From a checkpoint of a small transformer trained on Wikipedia.
Size: 10 layers, MLP 1536 GELU, 19.3M parameters.
Architecture: rotary positions, biases.
Training: a variant of Adam for these matrices, 377M tokens, 5756 steps.
MLP neurons of a small language model. Each row is named by its layer, matrix (up: input weights) and neuron, and shows model dimensions 240-367. Each number is 500 + 25 x the weight over its row's rms, rounded and kept within 0 to 999. Numbers have three digits each.
After each neuron's rows, "fires on" lists the tokens most often at its 100 highest values on Wikipedia text that the model never trained on. A number after a token or word is its count.

L4.up190:470505540469513503529494504529553550512484487467462517474474516481490553489498506490474497535499490522504500506484504497499467487483470466528510505496501478524479479555487495495488498544535481516487513448532475501467478515530540512506496509480440567480487537506463484505497499468485485509494507526519474510461506450448487480515493555473513517533482428471526553512491485544489507506510
fires on: "v" 17, "t" 10, "pt" 8, "ent" 8, "ight" 8, "the" 7

L7.up1495:518495501478506523480513490466508491494546480476528515452485545517494486484491481490491485474490485468497522506488485543465487547488470489439517523531511506482490494505498524493452519475521508568511507459529479526485496501494526477530515540471497501520481473529487549504512511525468482506529525490541464499469508521469501534541512515492520490499491487482493512520481473492490536471501
fires on: " r" 28, " g" 26, " R" 14, " w" 5, "l" 4, "H" 4

L3.up826:528475507504489482554517497492513471486572522501482510500485526504514508532530505473511471522466525471530520508469536491472493478510441468493502522526482497481480540505493538516477486525454511470447517495537472502468508553515512493472519502462511543502467487479437503531478487495529503495507478449482499517493471466479493481534499541484522527509510522455537526502491513554509473505454
fires on: "\"" 46, ")" 18, " –" 8, "N" 6, ")," 5

L4.up813:511503502492468573498531469501486520536485509521527447512455504562457461502521534497488490504491491517526523501485489477465536538491517506441516476554488484479512470471472532522470488518483508478492479507466513513490503493544499486518546526539547545520518488456497515532553477541491509513517501515485481476520537532496468523500471472500526499534494509541518536492481531488520473506498
fires on: "k" 27, "an" 15, "z" 12, "u" 11, "al" 8, "en" 8

L4.up1269:538486494505529483513466481509480534519474493477526502455541523475523497487515517501494482479497507499523504515521479475463552502473530460532512490477473496487498470553564513483482498500485502557497480435499505488475510519523505450506492492473499511474504527520506508504461514518500484547482515486481525496480470440466518492508463512522473519564486513515482440498504458507550521481471
fires on: "%" 18, "7" 17, "6" 12, "8" 11, "1" 10, "ent" 9

L4.up355:541496469474458514518484484506518510495497460489521500451522506469484518499543525503500513508518523470535483493522502515524520469515509525482492474481538521500502503511491524493484509454501499509492475473518500487497485525485541509478481465495505485499512512521518540494461483496477517516540494541539530521502503502551471477481516498514461492487494499485523605526520456564500520494458
fires on: "g" 19, "G" 18, "t" 10, "ig" 10, "am" 6

L3.up1464:473487495533464529466492516494471479477497521487455492497510503513509484512553486474485494528510521507536468493475515523475485533488475513442506494534497487462493541564484520452469514495497536504488518496496507478455496536490479523516516500446532533498493465509489511515496458553507526500503501513538504519507454471515465512518555513495477485511487482482526487472500562483484515505469
fires on: ":" 35, "ly" 18, " was" 17, "-" 9, "ently" 8, "):" 7

L4.up623:485494545514492503492470488515514499492548479504451464514450543461507480475475541524491509510532498522456535507534520493489554511483466484515560505469461549492527514550492456493484495524513517502529468547542492459497530527500526525486498480515450511518516466552486533496490493508491504492506510460462492465441507491460490486540541456548493472503481493528455525497535493488473518477494
fires on: "7" 30, "8" 30, "5" 12, "al" 6, " " 4

L4.up70:518480489512485525485531482531510514477517522439491496460456534520456528509523493496507501532512514521480501494500524467513507529508506482525496489519475520497456530510524506511469529538509524542466504471540471504472491512465508492457457526504506520515485481479532489504513479533535522526521491512499487462529508496542519452510536490468526529513504542468515520512474477525480472476491
fires on: " are" 14, " is" 13, " have" 12, " has" 9, " Count" 8, " count" 8

L4.up1243:502471509496495476549502476464462496436524505500470511510470469504540512512512489509485522502472494495492487490520499512481477528509556516488460481532546499467456481506472493528508518520460508476485491483466450541483457527525464528498494490503550538495486475453493518519467523453478468501491497515492462520541495522504495529495448470489523467509491528521519491479473512483548497502503
fires on: "0" 18, "2" 13, "act" 7, "ost" 7, "3" 7, "ed" 6

L4.up118:474492483491489528504494501481537522452473495508517473501460506529493464503542489493462502525530555480490538501518537502531513500512489461483481521477474488502533482504531509539494485507487490480504522478534477520457462520529468479501486520480505467525450514551510513518505489542521538520517560503486497476488546494504510486477566578478514488494467515510498504551506532504478488485527
fires on: " St" 21, " C" 14, "ab" 7, "ll" 6, "b" 6, " describ" 5

L4.up928:512516481450531550470471509490504515481565490488483497517502496483521503535518479471461502518548504489531495499511505522490487498488493485515477511496517483476473521486435514503502548493490500477495479474509529512468524516512445480525485539496497525530458515519482510501520517529489518512509519504488514510477479522523512512473491514552525487504500524475498517487521496509503494508473
fires on: "od" 16, "0" 16, "at" 15, "st" 13, "ut" 11

L7.up1346:527516500477460510502530490477517514530524520497505455476529492463477526508453524507450498471497519484473533567516523522456509483507530545557528501510531542485497486542472526473504499535509508506483473490515504540528515490511533475473529515531517495535509461474455514502470522498501484488526484522521477522457520486473526517481516472507549476519454524497440502506516485476493484513503
fires on: " s" 21, "ot" 11, "S" 6, "ection" 5, "u" 5, "a" 4

L4.up1481:526509496492528478493509457506461522502505501503487486511517476520518523462492495470527492527465489510474495461512496483494506415497487473498496520469486490509500500484558487539499468495501518515498486489437499468472498499493509515484495484493505484549451498500492521533481516487488472520470514467494512515525491534470484440493473494470490486495492532522501476501528541482481546500475
fires on: "a" 19, "on" 18, "o" 10, "8" 7, "ove" 6, "4" 5

L3.up1002:507529517517514487493493506497512509516502478489485492477545532478504510512464493508504529516466497474467481579494503537508505448486478518473523525470527483505511506549482515516510498496502470512486514518484523501485531505515501451475517460474490511462521484481462523495464498528487479517490486526468470514472469482474511508517483482566531485479488499485499526498485480516526530508465
fires on: ";" 32, "E" 16, "C" 15, "S" 12, "T" 10, "P" 7

L3.up34:495522481513503485543514495497567495469462453464515510473537464525515490537512479492461513498519487432497512553490479471520498497516405476477506533481527478496533475538531468493514500506512493477475498528527507499493514489500501496506499421463509532486470458521500518520539495491463489519512500535483521509505474491504517460508499516520488476513480548463486506520513501501494538495426
fires on: "E" 22, "P" 19, "F" 13, "T" 10, "G" 6, "L" 6

L4.up705:490492489511487496458483478507497543490489519520508491517508499488501472527535511504529512472493542512506476496518514505483521478536482504497431490515474530509509539554521466477500515479523514533502517526458474506501496534471483510490509505491496472483538461504503496520456453507508533556501519516519537521462522493528487495476480473525514486472479529514501492543511502548463537493521
fires on: " is" 36, " was" 11, " a" 8, " pe" 4

L7.up563:522508505465510441531509470513492545540498496542490507543465483453511497523532510459504483520486549494526476536486472512459514525461499505536493500489530472507483488483518489509504500512500522506505532552527538529477516499452493451486478487488504531477488486498484518488486505525489475507499537508474510530495501496528471490541486509541521486541463499510458523511508521485519457489491
fires on: "ri" 21, "er" 16, "ro" 11, "mer" 6, "ane" 5

L3.up120:485527487500485477498448511507440546430515503526511500538479527510518487494526533476493474491496540502486459501504512556527520513515484512495479533512468529543516519484557511504500524461487512524509494502481515508482481489527485498497516531496525495505517542544483536502469500498536549494522465485497556505541513506539486476467518518524523513499475482498528478553518472513489514498542
fires on: " is" 34, " =" 27, "\n\n" 12, " was" 9, " /" 7, " (" 5

L4.up353:501485466480528551497454517523528526470476499530481495483485522533538514518539533502481535492488493527506532515527525474532498484524486478512433465492485437504497511529498461487503467522495514520495471494511515495513479513508472497534448493467482490502542480539497538484428502476517454479519466498493474499483483512503517473549480521510481487461483489506515506502517501481530523503506
fires on: "u" 29, "e" 19, "or" 9, "w" 9, "ou" 8, "y" 6

L7.up1457:436506472488518482497492496477492483438483493501522485522526487448471539478502557498459483498504527514541510527469492502489537446528535510471518486505527521485501509462465513518501530464487525517474453457479488475481504541520483491478472510493553508505466508501477498495487507497481528508518493487521534499487507501533524509513494530541507475476525515464513523528473505558505516489489
fires on: " (" 27, "\n" 9, "\n\n" 8, " Cor" 6

L3.up1281:496508509527472552488540492479489496485543508504484474493461495550529481469542541476468494507500512471510493499493504484488505525488472473459493518479519502481521525499519483480455514501493513499482485488520484522514474493502515483506506521460528525463473516503447469522496483528516504542511543489534462533511483507500474490550541559451526472507493469469495525506523530524493524502456
fires on: ":" 47, "-" 46, "):" 4

L4.up946:531497546526526544527506520527523523498520481493460519495504492524501527512511517507482547520535496461506500539533492512481505454485480512530483524488486490480510492522501522514502461503481510522438506498506500506507496465531479514486495490454528527505459508511502518550479502528521464526498560495511507505486493528505490531491510487519532464503487514510469510487467497475518510489477
fires on: " |" 39, " and" 28, "." 15, ";" 13

L4.up1165:468500512437493475472524527478496497530538497474480485503502478477496507511481500491453517485497516491538480455523495526507497429522499474519531511491479522525527505478484522473468564496507507512547524495520532468476518521504473510467504439468503486474501504528487511496476476511485494499520510530531522501531505489564510502489502567486524507495481506453511500526518558573507513520509
fires on: "ed" 13, " re" 11, "ly" 10, "M" 6, "ated" 5, " r" 5

L3.up298:516536507493520443491463450506500515536530524504490504546494519508509473486485502491510523470496567506498449546493522552494511528513546489545504482495487536484479486483502527506510515521492527552530547546495542460490528504514474486519485486548543497480524521529510488452464470536503476499522510480480537548503501488508475477474462489524499554485505495512498487478513426510485537451518
fires on: ";" 37, "ation" 16, "ity" 10, " life" 6, "iew" 4, "own" 4

L3.up351:541449482511523523524543479538531504490551502512487533502492542530502502479513558498538473523516515532499486493517482497488516500517494503526507476481509524485504516478521475508510573523505535491477481466522447512508520534527492494492501539491534541535478496515496465514475465512514473525525525497491489509494485506514492463521501491480556510524508479457483533478528477484493470500476
fires on: " is" 57, "ents" 14, " are" 9, ")," 7

L3.up547:510511489515441520508515526475506481476523505507487501495497497545509516523517497511482526502528479486520496553486494514508482519485435496470468505535506494490496490533525499502502518494507499486531469492518523480475451504559502482565518480465525499454498501526501479521471482482463504510510539507536482519500453509520505466511514513522523453524464530523512518495494534514488542501462
fires on: "-" 100

L4.up601:540468545491511517536486487494517488527509503494475493512520513501486488483467478522487482541488491495505505512527526527543492493511433513545514511505490496512502495562516495513514508508499475511467481499556526468481472481569496460466501541506490517539494513528468477479483546519502496576520553482489555503517492443499472524547484487524529440532495482478500497503525507503534447526535
fires on: "l" 13, "af" 13, "em" 11, "ake" 7, "ount" 7

L4.up1118:484530530465492469476521510454510483539534532507525448532497538529503463536482528438455499500468482453485472505472490526498535498510484469526490526487545460479482495502490530462510520524471513508542503519501508503480467507489503502510480421491493460481502508536518526500530494531494499493512506481508476488504510548485505488516519521504537499515466505479491489514554511504490583464530
fires on: "ed" 36, "ated" 17, " the" 10, "ome" 9, "ized" 7, "ted" 4

L4.up876:463495505498490523478530475467468491476484512487490516493440496507519467522544501475498518497442485459522470492451496473554527492554523493491518429545529497497478518464528514534510501533448493475500514477473503541539491494540470493456521496500523526503491476474548487493459472480516470485556464507489508508491505500505492458487516517482478465483508549510514507465524477498527506512502
fires on: "ian" 26, " as" 11, " for" 7, "rit" 6, "U" 5

L3.up816:494479516485520533520523480492522515507493456515461531492496533516510515481508512489517536512527547479481470553479478507494473459505480522492517492504480496475494515490557542479487498510485510490485511497512491501518538488481469514525491501506517496459442512527495496512511496527511484492518566525534499507500501528503515508473553507505511467468514513479446531493494482505481542477486
fires on: "." 29, " and" 19, ";" 18, "," 17, " |" 5, ")." 5

L7.up1533:501487469492480495499482503459495473492492500494458473500522499542482534525477475488506561518513488492549540507549529496503489489504523450513474526506475488530474517466461513460512515483544487496516519484483496489465505530489520510511485507515484499484453472540471502491488525478473519487489466476508493509521496516514548494452524506553528512499482523460483482512502456514531547499473
fires on: "p" 17, "s" 10, " K" 8, " P" 8, "at" 7

L7.up978:494506516497492538476511454522572510519498469485534528498507518485509525492518482472495441507525511445551499544534479495472493518479453477473460490500486461475478492504542538536502503530513535528483553494526495506472546491493495533489512523438509502519514498512455491481482517508440509534469464489455513483500494494493487449505514494527451478515511491461490513459520520481495501473497
fires on: "ed" 19, "ith" 9, " played" 8, " an" 5, "or" 5, "ake" 4

L3.up1376:507502560515501501542515494484530519460538524515468483481488519498491509528537504521481509510508496511495508513479540459509495501492435473467501513521503510491510507481525537487458476534484539515490519511517465482480468505540496471524479494530519501484511513487456518512516485540518498537496544450549522484482496505489517467540502506509514426530482459495480510484516530521489520484457
fires on: "===" 30, "The" 18, "A" 9, "." 7, " A" 6, "-" 6

L4.up697:547474503471507569504509494552546512477516528453477505479497492441493505492456500503488480518523508467479501509488501512476532521474476535483493504484458519531517503514483529469514575500548527503479498502523519524492529550502502479494530491496493494481450517529465494470492541525523502502511518540499497536477517468521466492466514507504503528534495514483474498474523480487512509495504
fires on: "," 38, "p" 13, "g" 12, "at" 8, "ut" 6

L3.up1150:514498540495467536483472512504492497455536492562514500501475509476503462514507502481486536477482521499561477540495526520484556485522543483490477491509496524489492544509554486516550527485522486499494498491506459495506479503504496527490512514469523516508463530558488541441451471515484493500513495459549533516472475479547498458475467514502492478488477493498533505536518503528509531511466
fires on: " is" 30, " in" 30, " (" 14, " was" 12, ")" 12

L3.up581:488493508481538521464477463524497537518489522503520481518495471490540498527483514521440517504493466467499476496480512507479529500509508492565502503495511498463474518533534544517537519527554503490534501541488530478513525495495492495493508528538506490521539518559462486509475519519470478458519485480499512508515490521511477516537532457497544477462500502510509514507541507496486501480513
fires on: "\n\n" 36, "," 11, "hen" 8, "-" 6

L4.up1469:495502503475475507517489516502497498524456503504488508460496498530535532521505453528527498537500514473491492455525520530503483465516485436513545494519542467529490519500556469525460529470507505513506477483489484470490491541519528477550521455528534486447494475475499509530508510487514444493480519480479500487495524501508522489478475494530543494485478518448503533478475535460495462477494
fires on: "ent" 19, " in" 11, "end" 9, "ed" 6, "ate" 5

L7.up241:518532509491473516522521513474490493495462496504505493489462483473500520491519560495489513484517527519495485472480452479500507470488519464524494478507553492455516533478522490525467490489483498486457483512481510518457494515551467463474510490511550541524518481474513513530480507495514474497532533500486475465556516459487523522519508520472524476510522483496506535474471504487496524519439
fires on: " and" 20, "an" 18, "ary" 11, " of" 7, "al" 6

L4.up1167:508463476495482508442495467510538514474516456487495534525535536477560506511510496487458536479530532496490523546503490476459482503508525483493492527497491554504515507497509516468482512488529485493525477534518538487501546512476482482492507497478483516511524507542520558470466505484476516482494525491521497489473523494470495497482523495555517504518500498503434506502496504468500502500518
fires on: "e" 51, "u" 12, "le" 12, "o" 7, " so" 4

L3.up1102:485518488445516523543494466504509548490511525499488486496469495495524475514508499492516518502462536528530479529505541477488495480491526470487513481514518480444494520536503499524518506534484535487508525478506504473471536519515525469473498447540477474502489512553472507460448503526471483533547506486525483524474536506531526495490469461564479487494525516511509547485528449524513559484491
fires on: "ation" 88

L3.up699:548505532499506489459482538548546540487502475497463509501531518477520463484486501508512523515528524440525517482523510507502510493491466468555483512514484497518537509483505507513481469492518500520456549507484489497470502507532516477510511495485542527486466541488498480510514501487509497515483515497479487485532512509513492486478472479474522487574476531499456513481498482502500485494491
fires on: "ou" 17, "in" 14, "ov" 11, "ong" 9, "a" 9, "o" 6

L4.up530:511489535479492545522514498482509529485561513459514491498499510529504473521490502520496477495506507496467523520536502504494504464498474525490521495518535482490521491510460481485472507567484485522486482537450512522491476470506527529539544476524490477493528471461540518493549470532457481467511497475522464460503487534522516519509501514515559491513475518522473468491528495495530493495528
fires on: "A" 16, "1" 11, "al" 11, "2" 8, "E" 5, "g" 5

L3.up628:479504538510490494484465427478496514535510509450554464505542511498488500494554507477479481494500545519535463504479492492474556490526527526488510487492484488465507539512515505524503493529447531532510502486519502508491512542508486442498493445550503507509528460563510540475486479500494515515544494467511500497509532468481504488512462519526494486455487562529510457535548478494517528466494
fires on: "ation" 14, "ate" 9, "inal" 9, "ional" 7, "arly" 7, "ity" 5

L4.up1393:500512503502527515516552497510527500520535486511488481485498497507520518502513544472490520523498482504495482571515440501495474520481529509526508500513506502488476521493557583519532456481465491508482508531486485499511546469477483542489504519489531490472449487547491548538505540484521502515503532530530517507530493536536492515541528495507531460506499493504504482504501484483489573484501
fires on: "," 21, ";" 15, "\"" 15, ")," 14, "." 8, ")" 6

L4.up134:463496480501475486524510494554495528526519488467519454506485525512496482501527546501511561525514534552473503502539476502477467495473507481534503478473483499482462545524481473510442491503504510523531465504542521520443482529553474511532519466444511481517482521534509471528509523505496498496490540491484495483499507505495496494535518453507505503539497516476469504499502441475496545494479
fires on: "ed" 28, "e" 14, "ist" 8, "–" 8, "r" 7, "or" 6

L7.up1126:524514511450497485543519483512523516517481546477492468489473469519508483514506546500511502498497496513520515461515516501517526497465487498500497516516474511495467484532523490518503516495513498522487459501511542552476531483485490501489489463461472536522539522516481517520458486497521501497481467480510491496454501497493468476518471527543495461479461514532472476545524483488515489485492
fires on: "u" 23, "ou" 13, "94" 9, "l" 8

L3.up591:491537479490474500569453531557537512482462477490539504461543508522548482490515514498451539493497509453489518499508477482504489436493448489493510509540513472517506500480457506512538548495500510531502516527533478477507485553542535449542508485493490484472525491511472536530474492484477446519509485466505499566486482440518513479515525517555509483528513524481483492498519499484480511468488
fires on: "P" 17, "G" 15, " G" 10, "ch" 7, " P" 7, " k" 7

L7.up384:534509494442518509485503438470498553528541532489505516515475508512516498522521503485480550481495481473528443511472528488473502442517469507511498481484541460498506501514501508492429527510550487506501530483518480531516504532515518508513487526474511493524483476508444487506539474487543484529469498502496493470486525491502515489501530496480510495521483528490475552509472467518479523493496
fires on: "," 34, " them" 5, " appear" 5, " that" 5, " made" 4

L4.up239:509505505506494495458501487518494499457499477466496505490534516524517484498536480467500451522485515454541516510521480471470514504505470474497484461484469511454487504487526486475495475503489529484495501479505491549470537516491506455485506499469479487472492509543498542540526451482519502479483546504508492465478519541537481481459519531530562498447483485494468506466505472484468499473520
fires on: "re" 24, "o" 13, "\n" 10, "u" 9, " we" 6, "en" 6

L3.up927:495545497548507494525524528508532483490464489520528534492517474495490493509496514459502487519453510514527498539522523535534486483501479504512519493485528473460505473498508522509496498526518526504538462451493513518510498505518517486529502547525468548528508498468508473445495528516488461519522557464504514504481449465474464501536498530511519526501526546481494475463501494451486532514511
fires on: "ies" 19, "ivers" 17, "orm" 8, "014" 7, "013" 6

L4.up1482:490520483514516541525489520462503471512549535469488512503546516488512480488508507521482522478521513488503506475514466519485514502498545458515501505485477491476519528508477522503524505508539479558479461488526466502480529516483476467545474472468487487473518510586538524494500517524522516515484553455477483522486509513502549451546525492536507506515524528517510476526491497496507539480477
fires on: ")" 47, "7" 17, "8" 10, "b" 6, "9" 5, "j" 4

L4.up279:511511518492477514479534469496447512453538538468471494463473512493508495492526467532489516519466501493452501485541510488516510476510465523471531457492512545534477482462486452499493512465519514466492529497551466522519465522504503497491522566514498489502501511479504525465508473462480483485525454453524503520485438571456499495522481514490518489469525467500464538452500463497551479512521
fires on: " (" 25, "ad" 18, "n" 10, "arn" 9, "A" 6, "m" 4

L4.up1334:500556504495479542470541488497511500481511538477477512537503489468565473514485477456493505488548508476533502551450519525484478535512508475499472517500536551556526494522567497468478483472560495500485486546492521532518502518495503477523501481536500481470457518519487532485488499500517511534476534482475480509514482463504471548497526511545514476474455521531541528509505498481480531472499
fires on: "e" 10, "u" 10, "m" 8, "en" 8, "an" 7, "ene" 7

L4.up810:500529570489486454509479450496458492493503529478522479509449510540507442519488493466480488497489499525510488505496476527469512481530547538449467483485530509515463475463514510478442483508469524514513504506479499533529459492546476467499477459488515502508526475530472512514502492502472521496485505460531462489492514510499477491527512456504517500460502503519523520485552519529464556457557
fires on: " of" 29, "," 12, "is" 6, "2" 5, "1" 5

L4.up1096:474482574463486489528511481463514502477483508527523475543471499497485454494493549508512535538507510469509520534494480500522498513516514498460481502520534481498485492490487504509465494532455520493553506526466473499471464501507485547508484477494474496504467465482520519496522496468490511501512487439496437483530524503523523504482532528514504501523495505527536520502530489473539501465499
fires on: "2" 30, "1" 27, "3" 22, "e" 8

L4.up33:484456506498514505514488492501515483440482514512504493537525514488533512501517457506512532476480509533521495505492460511511522436466481497505536469523529543515513489477481473533527473478485497542507463459503486421512525532493520540470466509483497526521474479513477496530518491519482480555463540475499498530478470472465504434517511485488507505511501491531513488482486503468457498487501
fires on: "ed" 21, "o" 11, " set" 10, "on" 9, "." 8, "ife" 4

L4.up1042:572503521492465480488565546462529513496532458499492463455514525531501453519488511526462550515476502490471519534504536496500473535486473524505511516505477534460499509526510514450504513513531514503483481509501491543459520482530496471501501500482447491514512457484473471511460488500499515501505511480472489450504506451492520509472495512504497508518475511457452487486542498542495487463525
fires on: "ad" 11, "a" 11, "en" 10, "i" 9, "u" 9

L4.up41:528485486487513462481491527453508521480505478510466496491548491497543502524502495495512494544514506446502526503513515528488495523511510473502505509524506527517522456514526472480484483490493537545453481502495479484504504472483529516541496486535520497525466474463466487522517484459472524513547492493533484455514509502534491518460500491514507521506476487496511526475484507507524532497512
fires on: "on" 18, "e" 15, "o" 9, "et" 7, "ot" 7, "a" 6

L4.up25:532476521466483451541482454488516514536516508476523478527497525467506498524489502462513511532482533499475499480529512535479470498523532517547469513518497485534491503471481498487483495470468519539493491481538536496467467508522493472484514507505524475486501504511494477522494524504507522497507515505488520497504464488492539507468530492522527540528515497462494462488544448489508527515534
fires on: "ated" 17, "r" 10, "or" 9, "ists" 6, "it" 5, "ist" 5

L3.up743:495549529504523505504540503461536490492494465508523503486490514484510476561529519480488530526488497430516493503508484503464489502492486445516498496497525476462465515494491520501482504503451507514440471469516458486529523456454466526518470487495525510533446439467478502509485490523488474520481556495485485533512450544508498494516501482504495471497530519500476550484471510484497516503475
fires on: " |" 50, ";" 40, ");" 4

L3.up478:475473458532535548510513518523520500510462522489466509479494498502510474526515504520501471538503520537508481493528470529496500463478502519530563457497507494520476537543532493523491512542559484481545478515572538458489505548512499508539475494475483508457500506505520500532523504510469430501488509454478467527478525488517480516533496481504556511483504501442501496501499517499475472471499
fires on: " " 42, "te" 12, " of" 8, "on" 7, " for" 5

L4.up678:491550534498464534536494514492458477476488523525541501582467507519484496521491500498521542514486475477529486527506493502521492529520544513489483490511518532483447522507524541475477495540488514475518498549453467517507517526526473567490499463530514480498537473491480496548507460493505505477521501527505504459493486465510505466477513500491503481511480557538477503514518523465503525496488
fires on: "0" 52, "1" 22, "2" 14, "3" 6, "er" 4

L4.up336:485532504520475471501550539527507488518512535500468505538489474491481514512523536484499496533477476468489460547499431444543507466488472512463477498522488459432501488493495497505504493473531464506467545525515464520496513493524475499504507490515537532487482445514537483522495459476516505549494523509517505486513531521515529448487454521490454539496505448528504524464531534513510508487464
fires on: "g" 25, " |" 14, "ir" 12, "l" 9, " " 9, "ang" 5

L4.up29:505516494491476544512494517521487506481500520491491539496495475472493525511544519467477526506479464470504510526519480496506529532492512508477509502517483540466513481510496508445494468512513493516474546512535478491527517477496498493478538550502487498503516493489486485522470482509480522485527569457544499518458494515490459432535517504480467493466479478487525505450502492472513465506486
fires on: " |" 23, "2" 19, "c" 16, "ur" 9, " " 5, "1" 5

L4.up964:527526499479490503515500458477501490513504475507477447467490513530523522537500468481529508525500524480519505490500484510534522471483476491464541533494531482497530506476509551524457510495465504493522487459492524501488482507516485470550434539513468498531447480497411454524543497481529500530511540396468495490498520490518515464473504518527498483482477520453522541466481467524500479496529
fires on: "ing" 20, " of" 12, "od" 10, " the" 7, "ed" 7, "ate" 5

L7.up1330:541484489492485521523538470531559579506512530523512491470471545489508532476490479492495457521498522456478519522481516455509495541477505485477521462530503526493471474529486557475473509523521522501486494444504509499481537460518522463485436510490497474480471485508525472486500480503507504544476538507521511539521533500471535491507491486504497539475554475487475526498505458513507487517528
fires on: "p" 28, "c" 9, "g" 7, "st" 7, "ield" 5

L7.up198:474484519518498521512491495481475518492509517523510519492466475514486517499527474503521502516474463492447455484506509506487494492467509507492474497478523507485499492524468491492497475521484503490493493438511497536527502498478508508509489487540477461509471496490520552489482481494536512483490480509522475516483472482497521459487535510503476497512486545451493500490501489498506501470475
fires on: "." 46, ":" 16, "ix" 11

L7.up831:543476515529500480520516517511472460467516469479489490524537522445476515500509503461451475486523525511496477517479501513498463512510511501466499480491543489464507532546502478477473527513519508489513488512533480499542538498501513510458483479478501521530504497467454478503506467549529511517553527517512501461479504500523470463522521504479496472462499479504464517479467511452470485489501
fires on: "t" 17, " and" 14, "as" 12, " he" 8, "and" 7, " Ad" 6

L4.up660:519511493514511493502499478477515516529482523534499469540538488472488472522521493470504481478512476542526504502482522506464537497481508510500461509516497469484522488478484482493484496480496520511508500520472513487527487500459507490533478530512505499535510535490468509491525475490520513491506499490524527500467562479534537540495498458496507453503467503487497479467465474495510495482495
fires on: "in" 23, "s" 15, "y" 11, "o" 10, "i" 10, "un" 5

L7.up480:504525505471529503472501462424485525498483509479501476480482544487478476483508531518494497480525513510523484464485511475513518511496483506517491510538523518505562464460479508478489499499515504514464447542479545448503520539452511523507481542494495486480535440495491514515477521463517515477521524490510516508475532459500511518495507491510542474515517505491531463512485537489469556480500
fires on: "i" 20, "t" 14, "o" 9, "h" 7, " Co" 6, " he" 5

L4.up872:522507530515511464516470503502464531506519539480499524523448503498456502505520494500510545502480535544500454463531514522522491485499531468512506487487491522497467486494513497541517513489488544522506524500490476530501520494495469469500497459531513504540506467529453528464463472484467502554493475468486490525510498509492502451488495498551490506487521547502483490527516465552490512451520
fires on: "ir" 28, "ou" 13, "er" 12, "el" 10, "in" 9

L7.up588:501503550499502492545515464523482550544522491527487499503508521501493446531514500495495473532505525524491507493471493488486484493505466482491514532533493522485515476506519456538483501465522500494509481539499524457531498492526445461517471495489517487480542527506525530482472468552548460513542499527521541506486528494483534462522487527506479488466531515487508489465533509480513508502526
fires on: "in" 21, "as" 11, "ur" 6, "ar" 5, "ou" 5, "it" 5

L4.up97:472509500528508519465455478488473474456537531543496503526480477482465461493537523487500509494505512486524504566474495476511503499487514492503485470545466550524504540487538514495514519493474515538505501490486446437498528507501464538477505469494509506508512536543515484500462483495523479503539477525531527511519478457497479488522505511484469507549517484517516491506502492545482508518503
fires on: " is" 17, " rece" 12, "ay" 11, " met" 10, " was" 8, " (" 6

L3.up1282:523522520517478557531540497502554486508545470513505501469528506493521506507546453524462499535519529473514514551476495519519521489499427509476496490511511500480478485469536506489504503518481511496519483496513494503460475487553478419495503501489508521438529512507506505542486501495493439524555499524524474485516500536540508507482481534528521477524501519482513531460498525530500509516473
fires on: "-" 75, "\n" 12

L7.up1231:494472500526505545492499461470546497455470503496479512517477548463492501522525520477522503518485509507487503504494433473519480481529508472496513483515540531498478479514482519497467513495541527548567514463536511531500501514530464493477476524472500517486550522533513527477524518509486457488471525486523528513437506513471488543521536551518527500514479504460532500479514483477505520465516
fires on: " " 21, " more" 17, "," 9, "-" 7, "on" 7

L4.up1189:565504521504551522501530468511485492484511557510487504468527505445482500482476504496505485511477475483525522490460493499512520515473489478442546503492493479513480522534479460494509525525500513491512523475536466479501484467500546569473497531498477577553477510506503475502524509516496493497508481532540511533484524483494514456523533518469475533524464480488468525491496488459493527493501
fires on: "v" 30, "t" 27, "and" 14, "ad" 13

L3.up1409:472514537515503492486487481498494480477507472502481500508526499508540467494493519522497470523488482464475490477532487504501508451502530560495512526493536468491493513522450475498477453508480500519526464506544493480519500513469507492481503504514489471536546466496460507501487522519516516486502476474543524503486474457502508493510511504531486495515492487487501517472475514545575488465466
fires on: "-" 21, ":" 17, "a" 9, "2" 7, " he" 5, "i" 5

L4.up323:468505490503484537526529524526499515535517570507476530449462506485496466493477499529474469530518489506510448475432542494484515474498486532453488450510513510565472484486487470451460500476514490514452481501498498493514512532511473493482518483505491513477489468478493531510518496474449490533521493485504535516488461478517521475473438512501517494482472486514506499499508493487516463480511
fires on: "m" 37, "n" 10, "f" 8, "E" 8, "aster" 5, "per" 5

L4.up1270:484527451454474512507520525449539476473520528507464469519481511536495516522496512498520505529476493509525512511525507453523476505521498461520448541536507514520536492493527525459496514490487572499539508497457472532493517501485486507500443489503455513453456503505514494452509485507508527465523497526549493507497538463533534498494504480484514533509460512488478486488513535529518487502466
fires on: "at" 29, "an" 11, "s" 7, "ans" 6